From a checkpoint of a small transformer trained on Wikipedia: a variant of Muon for these matrices.
MLP neurons of a small language model. Each row is named by its layer, matrix (gate and up: input weights) and neuron, and shows model dimensions 368-463. Each number is 500 + 40 x the weight over its row's rms, rounded and kept within 0 to 999. Numbers have three digits each. A neuron's up and down rows have the sign that makes its largest values positive.
After each neuron's rows, "fires after" lists the tokens most often just before its 100 highest values on Wikipedia text that the model never trained on. A number after a token or word is its count.

L5.gate68:453483544509524517553519615502490451457532505426530497528488450467531499497461451517492465561450484514468547551471513566451516491509540462493492489465513489508494490505526486555521505506476443460505491499466444490528523490448527569487451461535611506494523543476521523485513606596466513514
L5.up68:470513454516461546571449504563508485566537470477592524507471498522486490490480423529428466430439466474525429471471561511452485462484530458482453484502522449475511546538536504553489489537484443503456564465558470489451454456480501507513482523516540503531526537431498549478436515596471469446
fires after: " " 27, "2" 18, "1" 14, "3" 10, "4" 8

L5.gate810:492559447547520529510522510533488502426522438613528527467525482484467521478455557494466499483480517525523514528513423468517410540581473470491458517486489543466500524530517470445472621559521515474532566436545497492544446474502455521477440475508512566476474511466503538462547508506502587550
L5.up810:532480513531448477501578507536570515505487534496496495567519473422486494533509508443451544454571498435496501483607519469559514535515483520487528527506532540508524468477508419451436579553528514524431538530501525535535485501507519496455539477496513474490511419501497490567475449470563471611
fires after: " in" 40, " In" 8, " United" 7, " the" 5, "," 5, "In" 4

L5.gate586:561529572482517475560516481435489526503493499471477506468508500543478461432489497478492506485538543528553470442490494499507537450573499486507554487484475485475514515484516505526557386544563494448462445523518471421451488403519483484505572411466552493509488493589440477601477518543435402460
L5.up586:524547556459586557574513511543464500566552551491527567440571483522441477536536498466424468462478459530482469523452479494451523520574525531366483513520551510535487511477440500556530484469564440462435491510464473491457510497494459497538523441497586495468450442538521509532540477459512504540
fires after: " In" 27, " in" 20, "In" 15, "\n" 8, " the" 5

L5.gate58:604529491467463502511466482509404504507520515495518511525519461532517465548418460477485425535504507580571624515453559545544518513505497452517508508441451441495479454505457489512519527479481405497486610540468409442521558563528510515513535519517507517561504531512467509423514451536425504481
L5.up58:542460550502506580531489469488461563567568497532546521516504464507485505483506524468550460542484454542529490449543496538535513545520477513430437505476508483492512494562516533551500496501468480446515505563451484459535565562516425503479482470486561547552486539495516490430523475523481489447
fires after: "1" 30, "3" 12, "7" 12, "2" 11, "5" 7

L5.gate1404:457495513475566492576539501507540487517500473564512496470460434531501533471561498469533468449465586511505458514506534509505523538551506519440501532541438443527474507551584516477480537532401417497546459508495451529540451489498522448494504521435546453422478535515556476484441494466464509534
L5.up1404:470442440532532482510485437523503577465491444526450479501498496432523545490502495535506433432513639477550419478533550450531432449487503547514495508583435512628497533511496504518503504421518446531498443496489469457512485505503531488552600543517504442463481533583512519597432460520549544471
fires after: " in" 37, " " 10, " the" 9, " under" 5, " within" 4, " part" 4

L5.gate1307:476557438438450523556507510476464501565461451558497526557504470464482558515446508451468552532466413424514578503453469516493491437454438469522475463490466518510478523463563529442452477558534465470497461439511489469477515493498554420433450471628508527474470505502442486471529587492470522526
L5.up1307:503416460512473546502497437488446503566456406528586515611507518536445492552412524462447521570519452483511474488465514568446552464398451511486449507518507521451476467494483561493479501509474489501462489479514496475550482464519518528427445473568508535460522522475473483469499492484433542496
fires after: "|" 63, " |" 9, " No" 4

L5.gate1495:491449504420535524461608484500492463505553442516448509528557508533444471458433541532489463432515475488400516545526539445497605543507478524555442493455510494505496518533491498492505491501562459495526480555519500454517391543480477472439505613535500453406510502502465496550449520496500423552
L5.up1495:566539442537477475469506489597468503479574436579517519501499512551508465511441487459531535492470500540534498483483497509527533587535518513461457457500500416482499423488547473489530475483450480517515516524546483472496484521484485480484567591509488496536514513553498489495449496488500541489
fires after: " " 32, "2" 13, "1" 12, "7" 9, "5" 8, "8" 5

L5.gate176:492548476443516432582555480493415475506513368519519526519451419497458458526453449516499484552546493484487568427471509505499533498446496550469517480431502453544563504494521528424494523427459484450555575457477503504518452547508494443466474494542459500481568446532528522482501501569479532540
L5.up176:492585482534554432493531513492553596512474442493529495547495458473503533461483514455466519503537478442523501497510453542460501469459520488455484481505493511440500511519498469436522469450526520555512510465467469478537508508536503421490524493532403531530540457458524495562524568535476506478
fires after: " |" 44, "-" 21, ";" 5, "|" 5, " " 4

L5.gate699:445519528528479478550510493522545617519470498471530541497504529538440486527547438530572493512520589480449540465442503497526507469528456567472458511434516537590570471513482478521530434499497443569520524536493462495506458477519579457423515552487520518487478452502563531517503477567530486416
L5.up699:471523476479466447486440557486475515486475532510539479488513548501520505532534471506478455451462550488538523480565503503526528561479490510510505516502506532492481542467469430506537495447552472446523533481475544527492448525539513504417536443499419446480582532487558524478449493518497484402
fires after: "1" 20, "2" 13, "9" 12, "0" 12, "8" 9, " " 7

L5.gate1181:509469554497561541486403518486493464425499517495509472418484472518514589444419521535505528501549459479514505500570464500483454522592511463497487440448565467548529503582542507473497459500494474476502559537519477476513539459485461486566504416484478456461548500516526504555499552482508507525
L5.up1181:505496514495464521507454576509527444419473449479472489497521481486472482512558501461530407516487546526436462494559540452495425473486475529529492445474432540516450543459493514487471553534425494541373453547523503514512564522508503571527507460445563471519534581499510503453490505428528484538
fires after: " in" 24, "In" 21, " In" 13, "." 13, " " 7, "\n" 4

L5.gate1310:478516464460453570534512463453567496432482515486522432457528461529499475480447565492441501536507539479550505474498559501492421481498504462524468503452488483516508412489459529520506459532436520582533522554490391540544471517496507560438477507487541499477556431474452530563507564526572589538
L5.up1310:465494448447549482511488562456471462376474494522522500468479446479525466457434476521466439500489533471557500474491493541495571466443440466470478504532496535545529517606490522521471493552524537521500433461483441463443497532518598535481489499499500536511499459478537545540584566522516607491
fires after: "1" 35, "0" 28, " " 11, " T" 6

L5.gate132:485515517545502601487506520520525479462533423527489517509507558443477484478514464497480534497464518514483443534480517487531462424483509525481469496509543506539461490612440454567512507487515464481558562461477504529505515552520508549427491531471531492508516547445518522491534482488515526413
L5.up132:509441432537509522516517500527500502505455485473534490451554500504485512511522479517466529538443452510515494569484501461499488556553513518441449461535482511550502470516448425459446430474556480465452530442482457502546485563477483500461542500472532502549480571490476504470492439494526517438
fires after: " " 26, " |" 23, "2" 13, "1" 11, "0" 9, "|" 5

L5.gate714:578495545469526538532540517508567501449485574549477554511470441444531497513561516500496562554502451454456445487516423396447560530475469505497524481476430487465517533526515544462488507559455500543517478544493506543573456507492535504527479512551529494373471472466459467511508562548431520479
L5.up714:519529556410530482518537479480406394496515528518456495482528491455518483565546510458431484505465502443536518481465483522472584533556409441450495434524503521466497525416519518521507497523478508525572441544491470498501488482471444485521543492565480486488472514424542522534454496540530507425
fires after: " that" 15, " each" 14, " same" 9, " following" 7, " this" 6

L5.gate420:431429466486569549476441527448537525531470490487516544529553488499409445532483502426532509529495497543388538538537537535492404474478543559568447455461537457464498430515511506476493533503435519419498462414442535526495461506471498467523457487566494521544568546519475483488466447555418513443
L5.up420:412527556451562521498496528469570507533497436483478517526517555551444497468502511463503411469536483545474548496479498471526450516507519516580503599442520477486569441490500533503463408567457503504481478465484605453507482469510516538452487534566520443528552526432500528454544440504546460446
fires after: "9" 23, "4" 13, "0" 12, "7" 9, "3" 9

L5.gate1547:483511439580490515471548619509474464577521483496497471423477461448471584459518472485590484526451493509509490526530547511537544531523484480450515511414495583424483479521522510474450486532469530478534526556521510614423463397527422471503528462514516453515500519432406458524495553467476507488
L5.up1547:467426516433479492557431551487476512503499566478509490497532459543484492538462512533605520493549445533493586573556577536505468506479518476462456524510434527530516556466546528471520417525472510424575463480444560501487444459505439460514511474472501438486483468519493499482540484385482530516
fires after: "\n" 59, "," 14, "-" 4

L5.gate834:408601466490513543508520457473499543486537507488523535497534505492470510448441563412483518463449517529467505516528519511488475554469532484522541498448488416431563501530474537489512585522505513455483530552520487437492513558515504412433573504588474494493471528591573526505551441498553541499
L5.up834:443495456517521466528461502519498544521579506565442586514569488475489559469442524464511529461536519477475510456520525508528450525525567530509540494514494442479477480524506491544506578532523486560449544488541497422542411547530502435426541479546570486452516494522601492554496453485557531531
fires after: " " 28, "2" 11, " of" 10, "1" 7, "4" 6, "3" 6

L5.gate843:516498530506458500537458514480490572499443458498527514503491467405508485460501455477451446474540594472461508513588405511523504508530546533486492571487428480493559540545522440503528581504471535427475409526494449488479616487441483490515541452493508490525531456482584499477492483494552445484
L5.up843:456526538470473439422477574502535549476548477460515505480472494573508476501521504504501502511482523493393508547570472474508497471543516528498481518475470465460536496523489483476560534482481565496548467538478475495541546552493574431490473514494531457500457521499484495496576421508482452494
fires after: " " 37, "1" 19, "," 8, "9" 6, "2" 5

L5.gate237:438459503468473477496517489568581522504458551466524496435502486534509478514506497499526546502486533521460567543524497473481550481510465465526469520504492478538587465529408449485494543499471493527450503453532501515507537499501403496453558488452554465478439534433570532421481498463529528516
L5.up237:499467483486523558465562485526465470517451518450479455554435532526599485481521514605456442529491565465501459503533465475498510572560524395453469501548496474467499522486444454549508446434566500539505477436519544571469478468553485499409517443518527513435455511554484484444568525532474483512
fires after: "9" 22, " as" 18, "0" 12, " |" 7

L5.gate1320:556498463500503520543427445518476538546468476506438501570453560490535507578561475529583437519448589567490490494466509521452490490531551525494527463512473458557508496515575513481523551514455429533545447465514476534544470487483396481521534440470485537531456511536430482559542479518406550505
L5.up1320:436479512525505535520559476531507507543461537523462545555443543454520478511503479558546502505445618521519476502485545526509408507513518501489512476484478447515476523484532535455575533460501492509492532520527489456549483539511440515522492463459481528544436509470507514489506500519426550495
fires after: " in" 27, " into" 10, " (" 6, " on" 5, " under" 5

L5.gate660:547467529470536481545476500482509463536453462452518521482484407480497529456505498519548568532495485453488584469576543542478492468490500493543449466454456437495458478626506465496431472498440543463495527513504522526495601499586429506493513546489536564436426481513530507511551482569434479486
L5.up660:482563479443476487449488438550494417534539545501562503563461493575467445497496529455515515494495449558466527615493464480417501535590558511489473398489504477560528494505449512606607483569506459468516505564458533517486487500460467485504484552548517518523465543507462550448467541479498540442
fires after: "1" 29, "-" 27, "'" 9, "2" 6, " under" 5

L5.gate405:540494563473543510564508571477553452483411536458467540510428535507455458464527482570463572449502445573475516476474504600550475513536531523539524455521546554485510527581530516497453559555465589477476458546458539516535432516463495515501507471476533516468530469523498495498413431514468445455
L5.up405:433474480490455447535542555474514479523542496418433511538446502564505492524450521526495547479409500458496476508483453575483505530543463428528533445434502579464541501457509464468453492485482548587450544560498488472387480513474473490517551419531478495486512460512541543564463487386513464455
fires after: " a" 46, " this" 7

L5.gate1277:446535533491567488523485430487488543479548453555422505452483531494404501567483484495531525454468488510519530429496446454577503538529522501472517563487493453459484524473499463519505484515527498515573525570479413478431486498529528502405470470517534513561440481528497520522548542447436469533
L5.up1277:480517428511552475531487522543492502468536566513397424498469475477467466527431470500516518501516442543459449534515455473526513469510468468533439531459544519463534511471509514487503447481479553558522558479435445499442522472491489488441531509548557510573449463472552468501536460432479486483
fires after: " " 42, " |" 14, "|" 10

L5.gate360:544459404520552478454529494500501442399472580515500572469594517542416558481493537475520486478564469533460514539477549467566584460478469453518498501470531453471514580534487462513536492531438425522472492568508469581513431563503488435467465520626537564579454490482463513451507550529464504507
L5.up360:609469491442488509457470474507502539475417558515500528473607540546516549519522514509455456424473537598490472505455486501508527440435548529490476525499436451521516502518494518534575516528541488481553498467447488495443547422534536532500482461584481557499450510500478520488465491487481470528
fires after: " " 39, " |" 24, "4" 7, "5" 4, "1" 4

L5.gate1422:554476512501517530497530530459435468445463467462569546498475549492445469542544450444500483462485534547500500421524453533507431507425484490508437482433515514489496567542486532506477492553474489473502524488519552495493432509526572488500465444541513504559533516477412523400512499429479534465
L5.up1422:426506475488503533500508548510470517470510503462505570514511566527518526548475501473599540400505578537431500517525485581491462492487494514535464521391517538539577575569419413521482514544472531518543484505534489470483435457453532462498516511504538494490509462502535524415469473475512495467
fires after: "1" 20, "7" 14, "8" 12, "0" 11, "6" 9, "9" 9

L5.gate1672:500418554500481497553447527543429466388515468583520496510502476468513537506522493547575477470552515442451458473434484487453563492546533544430493521409502468475485520520533460497563496511497546544553506490530449402505548516484477501496512407500495480538505477462440454493430546560566535536
L5.up1672:469412502560523564491454396562514526483475488511507514514412502504504527535556543530428397478570473461554516521523547498554460522510559501451409414479425430458510472538465498534517523425539560525547512504536491515487510466471516514518427533529495516479482527551541471549507535516486526517
fires after: " " 26, "0" 23, "," 10, "9" 8, ":" 4

L5.gate634:482531483589483508500519468479488506517538424533564529520586432455493462492470491452474448440479514462493488481466508509467540522487466533473552481462482452526548515541506537516507479452466488462497504516457477488554443523471529608469500469497505533481470481539496495463526453479538480525
L5.up634:537482481539492564509512555536511522510492462531506483555442485497600572493449529478497449437480499595478436513540473490536535525393448517482491525492551483440427473446503484531476598486478515515479559466568508510517481527482550513542500489449384474580525478506528497520504460506494493522
fires after: "," 39, " United" 6, " New" 5, " in" 5, " Western" 4, " South" 4

L5.gate990:469455508462532493547513541546496513464531483517563440524476506540505497487528478466451450582534469597436506553470525431506415503460462548463456526483490490489489513493476527455579598494429507451510480511560520595553447446490463452497536462552615488505435521445489478416514523465473512532
L5.up990:482464519511452523489513527461495510447517409582433491579468510635456468561481546465462460575507546536470537511492482491467531516533524546510505545525458515448480476510456528467513548492521551473442464485484512542557532464501446494478586497515499543559472529508481459503487549480513474473
fires after: " " 32, "3" 14, " |" 13, "1" 8, "4" 7, "8" 6